Weights of a small GPT-style language model, trained from scratch on English Wikipedia.
Size: width 256, 2 heads of 128, MLP 512 GELU, vocabulary 6056, 10M parameters.
Architecture: LayerNorm before each block, no position embeddings, biases, untied embeddings, ALiBi.
Training: a variant of Adam for these matrices, 304M tokens.
MLP neurons of a small language model. Each row is named by its layer, matrix (up: input weights) and neuron, and shows model dimensions 96-223. Each number is 50 + 12 x the weight over its row's rms, rounded and kept within 0 to 99.
After each neuron's rows, "fires in" lists the words (lower case) most often at its 100 highest values on Wikipedia text that the model never trained on.

L5.up294:25 49 48 71 29 61 46 48 35 58 61 61 43 50 48 66 48 68 62 57 53 62 75 32 48 48 42 44 53 65 62 62 35 50 46 47 61 48 53 29 50 78 43 38 32 50 26 39 58 34 54 61 52 57 67 75 57 39 52 46 55 61 61 44 43 46 40 47 54 48 53 63 46 56 55 54 46 70 39 39 46 61 39 51 45 47 50 54 42 55 45 53 66 53 56 52 68 36 60 37 38 54 53 37 43 53 48 46 33 56 48 45 56 49 62 54 77 47 40 61 74 40 52 49 59 65 45 48
fires in: "a"

L3.up74:54 51 50 44 36 53 48 42 39 47 44 37 28 54 61 56 46 63 62 65 65 47 60 40 56 47 45 41 59 45 54 73 42 49 60 44 53 54 41 56 68 66 63 69 47 37 59 57 55 78 54 25 43 77 79 60 48 50 38 31 49 37 45 43 61 36 58 58 54 58 63 51 44 55 59 52 36 24 44 54 28 37 32 36 55 34 47 45 64 64 45 50 39 49 66 44 38 35 73 57 48 48 56 41 41 40 44 58 47 55 60 38 56 61 80 41 37 83 40 36 29 43 53 52 51 66 48 34
fires in: "which", "he", "it", "she"

L5.up68:62 62 52 56 39 66 41 57 71 63 41 33 42 62 47 16 46 57 24 36 23 41 48 63 68 43 42 49 55 66 47 46 53 48 71 59 25 41 42 67 49 51 57 34 47 49 55 59 51 58 41 50 49 52 58 62 46 45 47 51 55 47 81 45 31 23 63 67 42 51 42 55 42 60 39 39 27 56 69 49 57 35 44 47 77 39 46 40 69 54 46 35 53 47 54 50 56 40 77 62 44 66 63 57 51 18 60 49 59 28 48 55 70 31 52 38 42 69 67 58 45 58 54 60 31 66 33 30
fires in: "by", "including", "from", "as", "for"

L6.up431:40 51 52 54 52 57 46 52 56 53 45 47 50 51 38 30 56 67 54 59 50 50 59 56 75 47 37 47 67 57 42 74 51 53 67 61 56 42 59 41 53 54 57 51 54 46 46 81 53 57 58 43 38 36 71 53 46 53 43 57 79 54 47 43 42 44 56 86 33 56 50 46 71 51 56 49 44 23 66 47 71 48 40 33 63 49 41 50 52 61 38 55 50 54 72 30 39 41 60 50 46 61 45 47 46 24 55 60 43 51 66 43 50 49 55 20 54 54 50 64 49 34 43 54 38 67 55 10
fires in: "and", "with", "such", "as", "so"

L3.up191:21 36 40 65 39 76 47 53 77 31 64 41 51 53 50 69 39 61 52 71 50 50 74 44 56 66 31 58 51 58 48 56 53 51 49 58 59 52 50 51 66 55 27 54 54 48 37 28 33 44 48 52 54 47 61 68 47 49 39 41 25 44 48 56 46 43 47 63 53 73 56 51 37 50 71 41 43 47 49 39 22 53 43 48 42 23 36 51 56 41 62 58 37 56 55 54 40 34 37 44 63 54 38 33 41 47 81 34 34 32 51 52 56 47 51 59 24 57 40 53 44 33 40 47 45 62 47 42
fires in: "a"

L6.up361:51 49 41 66 67 78 38 29 41 59 45 65 28 43 19 49 38 44 66 55 53 30 52 43 64 50 21 47 32 67 47 40 45 35 40 71 27 47 42 47 47 41 46 43 48 40 39 75 46 41 47 65 37 57 39 68 33 50 30 55 56 56 58 72 45 33 50 73 62 42 50 39 61 62 60 47 46 38 45 64 69 48 46 49 58 27 24 51 46 49 55 52 62 60 71 39 42 47 28 66 38 73 54 46 37 64 34 44 50 51 53 34 62 56 55 27 58 65 35 70 41 47 60 49 49 87 46 54
fires in: "other", "more", "by", "of", "most", "all"

L9.up277:53 36 24 74 36 58 50 53 43 41 51 68 58 36 47 60 57 75 41 57 44 47 57 44 61 57 38 51 56 48 46 43 38 47 59 34 32 60 59 62 51 37 82 68 45 35 40 42 71 67 65 56 31 53 54 49 57 56 45 66 46 52 57 37 67 56 31 49 61 36 35 48 53 48 43 47 65 58 49 45 43 64 38 52 37 43 49 38 50 32 48 53 46 44 64 53 44 37 34 57 35 83 55 24 44 41 46 44 48 44 66 48 52 64 54 69 29 52 26 65 36 49 40 42 53 56 53 41
fires in: "an"

L6.up92:71 58 64 57 51 61 54 55 40 64 55 55 58 50 37 48 43 57 69 40 60 64 46 55 53 33 50 43 56 68 41 62 37 52 47 54 68 29 51 42 56 57 43 42 42 33 53 57 56 59 58 35 45 60 54 39 34 48 42 46 52 44 50 48 26 48 72 65 47 35 48 34 79 46 43 45 49 33 59 54 34 54 44 43 49 31 39 39 59 53 48 34 45 26 49 48 58 36 58 82 39 63 44 58 46 40 57 45 46 56 46 61 31 47 63 34 60 54 47 50 43 77 44 49 46 57 51 37
fires in: "by", "at", "to", "from"

L5.up492:58 42 46 72 53 66 54 37 55 26 72 41 42 59 47 27 49 53 47 44 36 37 57 29 61 49 50 37 44 57 55 37 39 58 72 43 44 43 57 43 32 78 58 61 67 52 47 51 40 48 39 48 70 48 50 30 48 71 29 48 36 53 54 35 36 38 54 48 51 32 47 31 65 57 42 43 61 52 50 51 33 58 40 30 66 45 52 61 42 51 48 55 39 48 61 22 31 33 46 71 46 61 26 40 41 40 40 29 49 50 68 55 52 57 39 34 58 80 43 48 38 36 56 55 46 68 51 38
fires in: "the", "his", "whose", "its"

L9.up79:42 59 49 57 65 90 46 43 63 61 48 38 48 44 41 45 46 71 60 40 40 56 57 45 47 57 52 52 57 65 56 44 43 46 47 69 44 83 51 43 58 44 27 53 31 59 44 62 51 56 41 41 29 52 56 59 53 57 56 73 59 67 56 43 50 48 45 59 69 50 40 61 67 47 36 39 31 40 37 50 59 53 46 45 39 32 64 46 35 57 78 30 59 42 45 39 49 40 28 41 42 66 22 67 38 45 55 42 36 33 54 54 57 44 49 50 54 43 19 59 45 46 48 68 47 55 45 40
fires in: "an", "first", "a", "used", "released"

L5.up286:60 63 53 54 42 59 53 40 63 34 57 51 44 38 46 37 48 40 50 36 63 33 57 47 66 50 35 52 40 53 59 38 38 56 55 31 40 25 51 59 30 65 54 46 73 49 35 80 17 49 38 44 40 79 57 51 49 41 31 49 33 45 61 43 50 49 65 51 51 48 54 42 50 41 49 32 54 49 51 51 32 44 55 46 53 39 54 68 39 45 51 41 57 47 63 56 44 35 55 50 15 49 26 58 49 36 41 49 70 66 52 69 62 51 69 34 64 79 63 48 47 54 35 57 45 53 47 49
fires in: "of", "the"

L6.up195:47 35 44 63 68 55 39 35 39 46 67 41 56 28 39 49 55 64 47 50 28 47 58 42 51 36 54 25 38 54 66 51 49 52 40 37 41 74 56 40 57 68 68 61 55 47 20 70 60 56 65 51 36 39 74 66 58 51 37 65 59 44 35 69 55 50 42 62 77 45 65 46 59 55 25 48 49 62 39 41 58 65 47 55 50 27 23 42 58 55 38 58 45 31 43 52 43 38 52 55 47 51 64 36 45 49 46 34 38 38 46 32 52 63 56 47 74 48 40 45 57 32 59 52 59 52 59 45
fires in: "an", "not", "notable", "no"

L3.up412:45 51 60 54 37 56 57 39 34 44 46 48 45 50 48 57 48 72 51 34 48 30 51 51 54 54 32 37 53 68 47 45 37 57 74 46 30 37 37 56 30 61 53 39 59 61 54 50 55 54 38 52 59 57 55 43 70 55 53 24 40 40 49 36 59 46 45 60 65 42 44 54 46 43 55 36 54 47 53 33 32 53 61 57 45 72 70 46 62 44 54 37 75 24 70 45 67 48 38 51 40 46 61 61 48 73 39 48 87 48 45 53 91 50 57 49 31 69 74 64 35 49 47 63 60 75 69 51
fires in: "between", "with", "by", "to", "of"

L6.up180:36 47 45 51 54 68 48 50 54 46 45 35 38 61 42 61 48 60 74 40 53 37 61 46 48 48 32 24 42 43 59 47 52 42 65 48 42 48 31 21 55 38 42 42 38 65 29 46 52 51 31 49 66 58 61 66 48 35 47 48 73 51 60 74 57 57 57 41 59 66 36 33 27 35 37 47 33 32 44 42 47 48 54 38 52 55 48 59 57 86 57 40 56 35 73 49 36 49 54 42 47 42 48 60 49 52 53 36 55 43 45 51 57 42 56 50 57 52 47 37 43 34 52 74 58 83 52 60
fires in: "during", "over", "after", "a", "about", "almost"

L3.up37:30 40 48 46 58 62 43 64 41 16 47 46 57 47 59 78 51 39 55 51 32 34 70 60 50 13 56 44 35 51 45 37 28 44 63 64 54 61 42 52 49 56 52 45 41 59 32 45 22 63 30 64 74 81 52 46 54 69 31 31 58 47 47 46 40 54 58 43 45 70 50 53 40 42 62 42 70 52 63 54 42 64 49 47 46 32 56 46 52 58 49 51 62 49 62 40 41 44 31 52 55 61 43 48 49 59 17 36 61 47 49 51 78 49 46 65 62 46 64 41 45 35 63 52 48 78 23 53
fires in: "of", "if", "that", "over", "when", "about"

L5.up70:44 47 43 53 65 62 38 33 56 31 37 55 46 49 39 60 48 37 60 47 31 39 60 31 44 40 55 47 39 34 38 58 60 44 41 79 41 67 33 52 46 81 60 35 52 57 40 49 36 82 43 71 66 60 55 52 41 76 29 41 55 62 47 46 43 55 46 58 48 27 51 33 44 46 65 68 47 56 57 59 45 51 30 38 48 48 61 51 63 40 63 47 79 58 48 28 19 44 48 62 59 58 41 46 47 63 56 32 63 57 63 56 44 54 36 57 66 70 50 25 54 63 65 61 30 72 40 39
fires in: "as", "since", "same", "because", "each", "where"

L5.up165:13 41 47 64 37 70 44 29 59 36 69 32 57 14 42 50 62 59 66 57 51 56 55 38 47 48 42 22 69 41 48 40 54 51 61 41 64 80 45 50 46 65 36 61 41 81 28 47 59 39 45 38 65 51 59 54 67 44 42 48 47 68 42 50 52 37 41 45 42 55 54 51 52 55 49 61 33 43 46 63 56 49 56 62 38 72 41 38 40 36 65 55 43 60 77 66 49 53 37 54 37 45 63 27 40 35 43 48 34 40 48 22 48 44 62 40 61 83 22 64 43 59 52 63 52 53 47 47
fires in: "0"

L10.up350:50 57 39 50 28 51 56 28 39 58 68 45 50 64 56 54 58 45 69 53 58 52 62 56 55 51 40 53 53 45 52 56 52 69 40 51 40 45 40 64 45 66 79 60 57 81 39 58 52 54 68 51 59 56 59 50 50 51 28 40 56 62 58 53 51 39 90 58 50 50 50 38 37 69 50 32 27 60 57 51 34 51 32 38 58 59 41 69 67 56 37 44 63 33 53 29 27 51 69 62 39 61 33 47 45 61 52 26 44 37 61 59 24 58 51 19 62 69 45 29 24 36 31 46 47 52 39 42
fires in: "it", "this", "s", "he"

L3.up394:57 67 54 65 59 46 40 60 37 58 45 30 56 59 17 35 76 49 39 48 52 56 64 58 57 44 48 24 59 50 45 52 63 59 61 50 48 73 49 47 46 47 56 47 60 52 36 58 55 41 50 59 54 41 48 44 50 67 36 63 64 57 40 39 49 56 52 57 45 26 60 25 66 31 43 46 45 41 51 44 40 66 46 53 64 74 39 41 60 45 15 45 58 40 63 33 28 44 62 62 47 48 44 51 40 40 63 74 42 55 73 43 52 68 43 42 46 59 52 45 62 46 79 46 48 66 41 49
fires in: "to", "would", "maharashtra"

L5.up132:44 54 57 42 37 49 47 44 40 63 66 44 27 61 48 60 37 61 36 82 45 45 61 44 58 41 41 40 52 40 43 57 36 56 50 61 39 66 39 45 55 49 65 59 57 33 23 46 47 71 51 65 39 66 44 65 61 62 54 50 34 33 38 59 56 52 48 62 59 36 52 44 40 58 38 46 44 38 26 57 31 45 43 54 37 43 33 49 77 67 47 34 56 44 60 46 47 23 77 57 66 60 44 54 47 57 66 43 44 47 55 58 60 67 78 65 39 72 23 35 41 58 25 61 61 63 63 52
fires in: "he", "she", "also", "then", "been", "being"

L3.up377:52 46 33 50 37 62 33 41 36 66 49 57 38 56 43 55 54 64 28 52 26 39 63 52 63 34 36 27 59 60 44 65 54 34 51 63 48 48 35 67 65 26 49 48 68 49 62 58 56 63 44 42 72 43 46 47 44 34 44 64 28 45 56 45 46 24 50 59 51 45 54 59 62 37 39 49 43 45 55 42 67 29 45 55 36 59 50 64 34 68 48 53 39 48 51 58 44 35 31 81 49 44 50 45 44 53 56 58 60 42 65 68 52 52 37 57 33 69 51 60 53 47 64 47 39 81 54 34
fires in: "in", "of", "studied", "attended", "american"

L6.up317:37 45 43 55 41 64 24 20 43 64 45 32 49 38 41 44 58 61 45 58 30 25 42 47 55 44 45 32 25 33 54 61 49 46 44 49 37 66 29 58 43 51 65 44 44 39 45 60 66 39 53 51 60 50 24 54 34 65 59 34 53 51 49 62 68 45 53 58 48 37 51 60 58 69 66 31 70 22 19 60 55 53 51 64 59 48 45 69 61 52 57 52 87 66 46 26 36 51 53 57 46 69 32 34 51 59 46 36 67 60 44 52 73 56 44 62 39 53 39 65 64 45 30 54 48 53 56 75
fires in: "had", "has", "also", "later", "never", "have"

L9.up218:47 56 39 43 40 49 53 71 51 45 50 46 42 43 53 55 70 59 69 47 44 65 40 35 73 42 68 26 35 49 38 58 35 46 57 72 52 57 35 34 45 45 43 51 32 52 39 44 64 51 36 60 43 50 65 40 80 48 56 60 53 74 48 63 46 53 37 47 47 64 34 41 46 45 35 58 40 44 46 48 62 32 75 54 35 55 47 63 53 38 73 32 42 56 67 56 28 39 50 47 72 78 50 59 27 44 36 54 32 48 53 54 52 54 60 52 56 55 41 83 47 51 47 67 60 54 55 28
fires in: "0"

L5.up170:56 38 45 38 46 72 42 14 44 48 69 36 55 58 29 29 39 63 58 40 52 32 49 36 50 46 40 40 36 41 56 48 46 53 59 40 58 41 42 38 48 60 57 56 57 50 58 60 36 57 47 57 69 66 52 39 36 44 26 40 55 33 45 48 22 40 46 55 60 60 32 49 53 49 52 38 61 67 48 47 48 41 44 35 65 57 63 60 57 51 37 48 65 37 51 33 51 27 73 52 55 50 39 40 50 54 34 36 47 61 55 72 42 68 57 33 63 58 53 49 51 53 44 60 52 72 65 44
fires in: "of", "on", "for", "the"

L5.up116:49 33 45 42 23 56 35 50 24 59 41 50 40 38 46 61 67 61 58 56 43 61 72 61 69 44 51 33 53 40 29 62 50 53 51 61 56 56 31 59 41 50 62 43 54 50 56 55 46 54 59 45 78 60 55 79 56 40 51 35 46 65 35 26 54 36 46 55 35 48 44 41 40 38 25 39 63 45 33 50 20 56 59 61 51 70 43 45 55 78 48 54 53 45 54 42 29 19 62 75 51 51 54 42 51 51 69 44 32 46 51 43 74 64 58 66 58 70 50 47 57 46 37 49 55 72 46 28
fires in: "and", "who", "while", "to", "it"

L6.up415:60 53 55 80 47 41 49 35 44 54 55 21 64 51 28 51 58 56 78 58 57 61 59 61 41 31 53 08 46 52 40 40 36 52 60 41 58 66 32 40 35 31 73 45 65 51 45 54 42 38 52 46 64 63 44 64 46 43 46 50 71 57 29 19 45 42 57 53 47 43 46 53 63 53 39 48 47 61 60 68 52 69 59 51 57 52 45 55 53 57 51 45 77 56 50 59 46 52 51 65 60 43 48 44 46 36 55 46 45 47 79 49 67 55 38 56 64 52 58 40 62 58 57 61 56 45 58 42
fires in: "to", "i", "would", "t", "s"

L8.up83:63 46 40 48 49 40 49 25 37 33 57 62 52 62 44 65 42 49 69 72 54 58 56 54 46 46 58 64 39 45 57 54 45 63 50 46 48 71 34 54 38 47 61 48 36 28 43 40 49 59 54 49 48 56 60 64 78 65 46 55 62 30 44 70 46 47 50 48 69 38 59 45 51 71 52 51 72 46 42 20 46 44 52 38 59 33 48 51 86 63 39 54 30 39 49 41 31 37 69 50 54 70 32 39 45 58 47 31 59 49 48 45 58 58 64 43 64 68 39 30 28 44 34 46 45 49 54 52
fires in: "it", "which", "game", "album", "building", "hotel"

L3.up490:44 47 48 40 44 55 33 49 49 36 60 34 66 52 36 52 47 57 59 65 63 41 55 39 56 25 46 36 59 47 55 64 50 45 58 47 48 57 40 67 60 59 62 62 46 62 43 37 60 61 44 39 34 63 54 73 75 41 52 28 39 54 49 55 59 46 48 56 38 65 50 34 39 42 63 22 50 36 52 62 58 37 60 56 45 48 59 39 62 48 49 46 56 51 73 54 38 34 49 75 59 58 64 57 45 60 45 16 36 72 73 56 78 54 55 32 55 72 55 40 34 60 43 54 26 50 42 48
fires in: "that", "she", "but", "sheet", "he"

L6.up201:24 55 55 46 53 56 50 51 49 34 53 57 67 35 34 42 43 64 68 49 29 51 61 49 71 40 38 45 51 63 50 50 70 53 51 61 72 63 64 40 67 42 47 56 48 46 26 65 58 61 47 66 57 62 44 52 73 36 33 54 54 49 43 60 39 38 36 48 30 32 46 42 59 57 36 58 63 39 45 48 38 54 58 53 45 32 63 45 46 52 47 53 50 45 69 50 58 32 34 61 38 72 49 40 47 42 52 49 28 43 74 40 59 58 65 43 51 74 34 63 64 57 58 52 64 57 21 53
fires in: "of", "most", "other", "born"

L3.up461:52 53 50 83 49 54 49 30 29 41 47 46 37 55 37 60 35 64 47 46 49 46 32 34 50 51 56 51 43 73 55 52 48 48 37 53 43 39 29 62 45 47 76 28 54 49 53 42 39 49 63 39 71 60 41 38 49 65 45 27 85 52 51 58 58 40 53 56 62 53 36 46 37 45 61 56 26 42 49 55 37 46 69 29 51 48 62 48 64 16 56 46 65 39 69 52 62 44 70 76 48 48 50 55 37 50 35 57 77 69 46 53 44 42 50 36 43 46 48 56 54 60 30 67 45 51 56 47
fires in: "by", "to", "https", "after", "from", "of"

L10.up0:41 55 52 76 47 55 47 38 47 44 43 46 58 28 46 43 30 49 46 46 47 46 60 56 47 35 55 57 55 46 57 61 38 65 51 53 58 47 50 62 56 58 62 47 49 48 55 51 55 53 47 25 33 70 58 53 53 45 31 65 32 53 51 55 59 64 37 45 82 80 21 43 48 44 40 42 36 38 54 31 54 60 50 51 62 28 46 61 67 67 74 41 57 39 58 34 53 49 47 60 37 71 62 51 37 60 43 38 39 27 37 49 51 64 44 42 43 52 38 60 56 42 40 56 61 59 46 25
fires in: "an"

L5.up64:63 61 48 63 57 42 46 23 39 64 73 39 64 38 20 16 40 51 56 48 43 34 63 42 53 48 30 49 52 47 62 59 36 45 32 45 41 42 59 64 44 55 44 55 48 34 52 71 55 52 55 42 62 47 52 54 50 56 29 45 60 55 48 50 55 18 39 59 46 21 53 43 72 63 54 35 64 43 51 50 66 58 50 29 66 44 45 49 50 41 48 47 68 43 42 19 38 34 51 50 36 62 32 53 38 69 38 28 59 62 58 51 58 78 48 47 59 70 46 23 59 44 52 61 54 60 41 46
fires in: "the"

L5.up261:50 59 66 66 59 64 43 38 44 61 70 56 52 32 42 49 34 51 45 68 32 45 75 19 59 54 53 64 32 49 47 59 35 54 60 42 41 46 60 49 57 71 51 43 63 56 47 61 43 59 41 31 55 44 43 48 57 56 42 59 63 35 47 23 62 63 58 66 59 63 62 46 47 56 46 35 51 71 58 59 58 59 56 51 53 48 50 64 50 47 58 36 60 60 61 74 28 38 22 65 46 64 43 50 37 40 50 35 34 46 58 54 43 53 31 37 42 60 40 62 30 55 58 45 51 71 48 56
fires in: "in", "following", "as", "at", "for"

L9.up43:43 57 36 69 54 48 35 33 53 53 68 57 29 50 32 42 66 50 71 39 61 29 31 48 57 54 62 49 53 50 19 56 58 33 43 37 63 32 40 54 45 59 51 58 56 46 37 46 60 45 58 37 64 43 49 48 39 44 36 45 62 52 60 70 80 41 61 56 49 25 40 61 49 73 88 36 44 21 41 43 31 57 42 49 70 68 33 52 48 50 59 46 63 55 74 57 55 50 68 55 29 52 50 38 34 64 39 42 67 63 41 37 74 57 73 55 62 50 42 37 48 46 30 59 52 46 58 62
fires in: "2024", "2023", "2022", "2000", "2020", "2015"

L10.up371:41 44 69 53 76 67 44 42 56 60 69 36 25 53 29 54 40 54 44 49 43 65 59 32 44 35 45 55 56 55 52 52 51 50 59 53 56 33 32 33 48 48 52 24 37 57 25 49 64 67 57 58 45 41 59 44 63 52 41 47 59 45 44 48 55 49 58 59 50 49 44 45 62 68 43 70 48 70 56 52 40 77 51 61 60 37 43 70 50 46 39 54 42 56 51 46 52 46 45 53 52 45 56 50 46 52 37 44 32 59 52 56 22 53 38 40 53 83 39 43 46 45 50 69 52 85 52 47
fires in: "in", "for", "of", "to"

L3.up368:37 40 45 58 44 45 44 39 42 34 47 36 59 35 36 60 64 51 58 58 32 57 46 32 54 48 57 59 43 55 47 53 44 34 47 52 35 60 30 66 43 48 35 35 36 55 38 41 28 52 46 71 60 82 36 71 58 44 40 46 46 49 48 46 56 44 43 37 52 38 56 50 46 55 88 72 41 63 39 93 52 56 37 35 57 50 56 37 68 30 80 48 63 55 42 43 57 49 24 59 30 33 53 51 43 55 63 30 51 54 64 55 65 63 53 53 64 61 41 23 39 42 48 62 44 74 42 64
fires in: "as", "where", "when", "until", "if"

L6.up384:57 48 52 48 47 49 37 38 55 51 56 54 56 35 35 54 59 72 53 72 52 47 48 25 53 38 32 49 40 52 74 75 63 50 74 51 65 56 46 80 40 45 54 49 58 51 48 47 64 57 61 55 55 45 54 44 74 64 45 41 46 55 47 56 63 29 69 56 56 62 55 43 18 47 42 31 18 41 42 35 22 48 37 25 66 47 33 30 61 70 42 44 54 42 63 58 39 47 55 53 58 49 73 53 43 56 42 54 46 30 55 28 70 47 61 41 47 73 43 35 17 36 38 51 43 26 35 37
fires in: "he", "it"

L6.up74:45 48 51 67 41 50 41 58 33 44 50 28 39 44 48 80 56 62 44 49 57 51 50 17 45 41 64 46 29 52 45 55 29 60 45 50 48 68 26 45 37 53 56 49 43 30 51 37 44 67 40 53 65 52 31 48 54 57 51 42 72 54 49 41 61 28 42 58 53 43 64 41 77 55 55 50 44 54 36 51 57 54 54 52 34 45 71 53 45 58 62 47 63 37 47 50 65 49 51 48 62 64 64 44 44 48 64 33 51 48 50 43 63 48 69 45 51 72 46 42 53 45 50 59 52 70 44 56
fires in: "not", "very", "never", "relatively"

L8.up128:47 44 57 71 36 54 60 48 51 44 38 83 40 46 38 35 48 44 51 41 47 63 30 67 49 29 38 43 44 46 67 36 58 49 57 41 57 71 58 55 56 41 53 43 42 65 48 54 54 71 64 39 61 55 48 47 43 44 17 69 50 59 43 38 46 45 60 53 61 46 45 46 50 43 41 49 45 41 39 43 55 59 61 38 32 51 37 70 49 43 70 53 86 48 66 70 55 46 20 65 56 41 46 42 42 49 63 37 34 42 36 33 66 54 62 36 53 49 57 47 54 36 58 61 57 61 26 36
fires in: "a", "is", "in", "of", "an"

L5.up49:56 61 48 60 31 54 49 49 50 49 47 41 54 50 51 41 55 47 61 44 45 60 54 38 49 29 29 60 49 69 56 48 57 40 54 30 70 42 49 63 50 66 66 46 35 46 62 60 56 62 59 40 41 65 42 51 49 28 33 29 54 37 43 42 52 30 42 32 47 40 38 37 60 43 62 57 57 66 46 35 69 70 35 37 78 42 42 54 68 50 38 49 81 45 52 64 53 39 55 60 42 53 52 46 47 48 61 46 59 41 45 45 71 60 28 44 58 54 49 34 54 46 39 51 63 60 59 43
fires in: "the", "a", "one", "it"

L3.up443:52 52 54 67 57 77 18 37 67 37 48 64 47 46 42 59 49 45 64 48 65 35 47 54 49 38 56 40 80 50 67 49 38 49 68 44 46 37 45 27 42 44 48 45 41 60 53 54 29 35 38 53 50 34 81 38 49 65 47 68 59 50 50 42 70 53 57 77 58 58 29 10 54 43 61 55 34 33 50 55 48 57 43 32 57 64 35 57 65 56 62 42 74 40 84 41 50 39 50 54 45 44 76 55 49 46 47 57 69 44 69 33 51 63 62 36 47 47 66 31 44 33 64 59 50 60 61 36
fires in: "to", "against", "and", "with", "signed"

L3.up209:55 43 45 43 57 56 34 60 32 51 60 63 41 62 51 30 40 61 43 47 51 35 52 61 46 40 57 54 47 69 44 46 53 43 49 46 55 52 39 63 54 56 49 47 36 54 35 75 55 35 44 30 62 45 53 41 28 36 37 67 48 45 59 52 41 28 66 69 56 50 56 37 65 64 67 32 50 43 49 38 67 48 46 53 57 36 38 59 42 68 37 53 46 30 68 55 56 40 58 69 48 53 33 57 36 50 51 52 56 38 75 63 49 45 44 42 47 69 63 61 53 35 65 53 47 75 57 07
fires in: "and", "of", "by"

L6.up293:44 42 43 63 57 63 42 55 53 45 54 72 46 31 47 54 49 39 58 57 41 57 67 56 70 45 49 21 47 43 69 60 38 48 54 56 53 61 50 40 53 40 41 53 46 80 48 70 44 69 50 37 36 49 72 56 57 54 34 52 40 52 36 64 46 74 32 38 61 45 39 43 63 48 46 42 36 66 57 30 42 66 42 36 32 49 32 48 62 56 61 58 70 60 52 50 29 36 45 46 70 31 64 40 43 60 38 64 47 38 36 46 56 60 41 57 44 51 54 21 60 49 60 40 59 40 41 38
fires in: "an", "take", "taking", "run"

L3.up429:53 61 45 49 32 59 46 38 64 43 51 45 51 31 60 33 51 70 78 53 46 29 54 30 59 49 20 37 49 84 60 45 38 48 51 37 47 40 47 69 50 39 46 55 51 59 49 77 24 40 32 40 49 48 49 65 52 43 38 43 37 53 51 51 29 20 39 55 51 26 54 41 59 65 41 39 51 54 45 43 35 54 44 48 69 39 56 54 40 59 45 48 37 49 63 46 47 39 40 43 53 42 53 53 49 63 69 44 61 61 53 76 67 67 48 36 59 58 43 63 52 39 39 58 53 74 64 46
fires in: "of", "as", "these", "and", "including", "other"

L9.up265:52 53 63 67 64 63 48 29 45 49 45 40 46 32 40 80 66 84 44 67 53 37 61 28 52 40 62 47 36 52 61 51 52 62 57 49 33 71 35 59 30 62 60 49 30 68 42 46 40 49 54 45 63 47 45 52 51 51 44 37 55 37 53 60 44 43 43 57 43 12 46 17 60 48 62 49 62 52 54 47 60 51 64 39 57 60 68 61 67 59 35 40 73 51 49 42 49 37 46 38 60 69 46 64 50 48 38 41 50 47 40 53 59 46 65 43 58 44 55 21 59 48 32 61 60 65 40 39
fires in: "had", "not", "has", "s", "re", "never"

L5.up202:52 47 62 59 51 46 45 30 33 37 81 34 54 44 38 65 43 63 47 50 58 54 61 29 43 50 31 25 51 50 51 44 36 58 46 49 57 36 49 58 32 76 56 53 59 24 49 74 52 41 52 60 56 54 30 52 68 62 45 62 64 56 31 35 67 34 43 55 69 37 54 52 49 54 62 62 55 49 55 32 63 67 39 42 47 53 44 58 56 50 66 39 53 46 57 55 52 48 63 50 44 67 20 54 43 64 53 10 52 77 54 56 53 61 72 46 48 63 50 42 49 41 54 72 62 73 59 56
fires in: "and", "the", "to"

L8.up302:41 58 56 58 46 61 41 43 55 58 71 52 45 44 31 39 56 60 24 48 53 78 48 54 67 37 46 66 45 59 63 74 40 35 70 50 60 66 56 49 37 81 51 25 48 80 41 49 49 62 67 34 58 66 55 39 75 43 35 53 53 48 28 58 46 46 45 52 68 37 27 43 30 53 32 55 39 52 56 63 47 69 58 49 49 51 36 57 51 41 59 35 49 46 60 86 42 38 62 56 50 40 47 47 42 33 07 35 54 32 37 61 40 43 46 49 37 48 54 36 63 56 51 44 36 48 26 54
fires in: "from", "left", "w", "in", "for"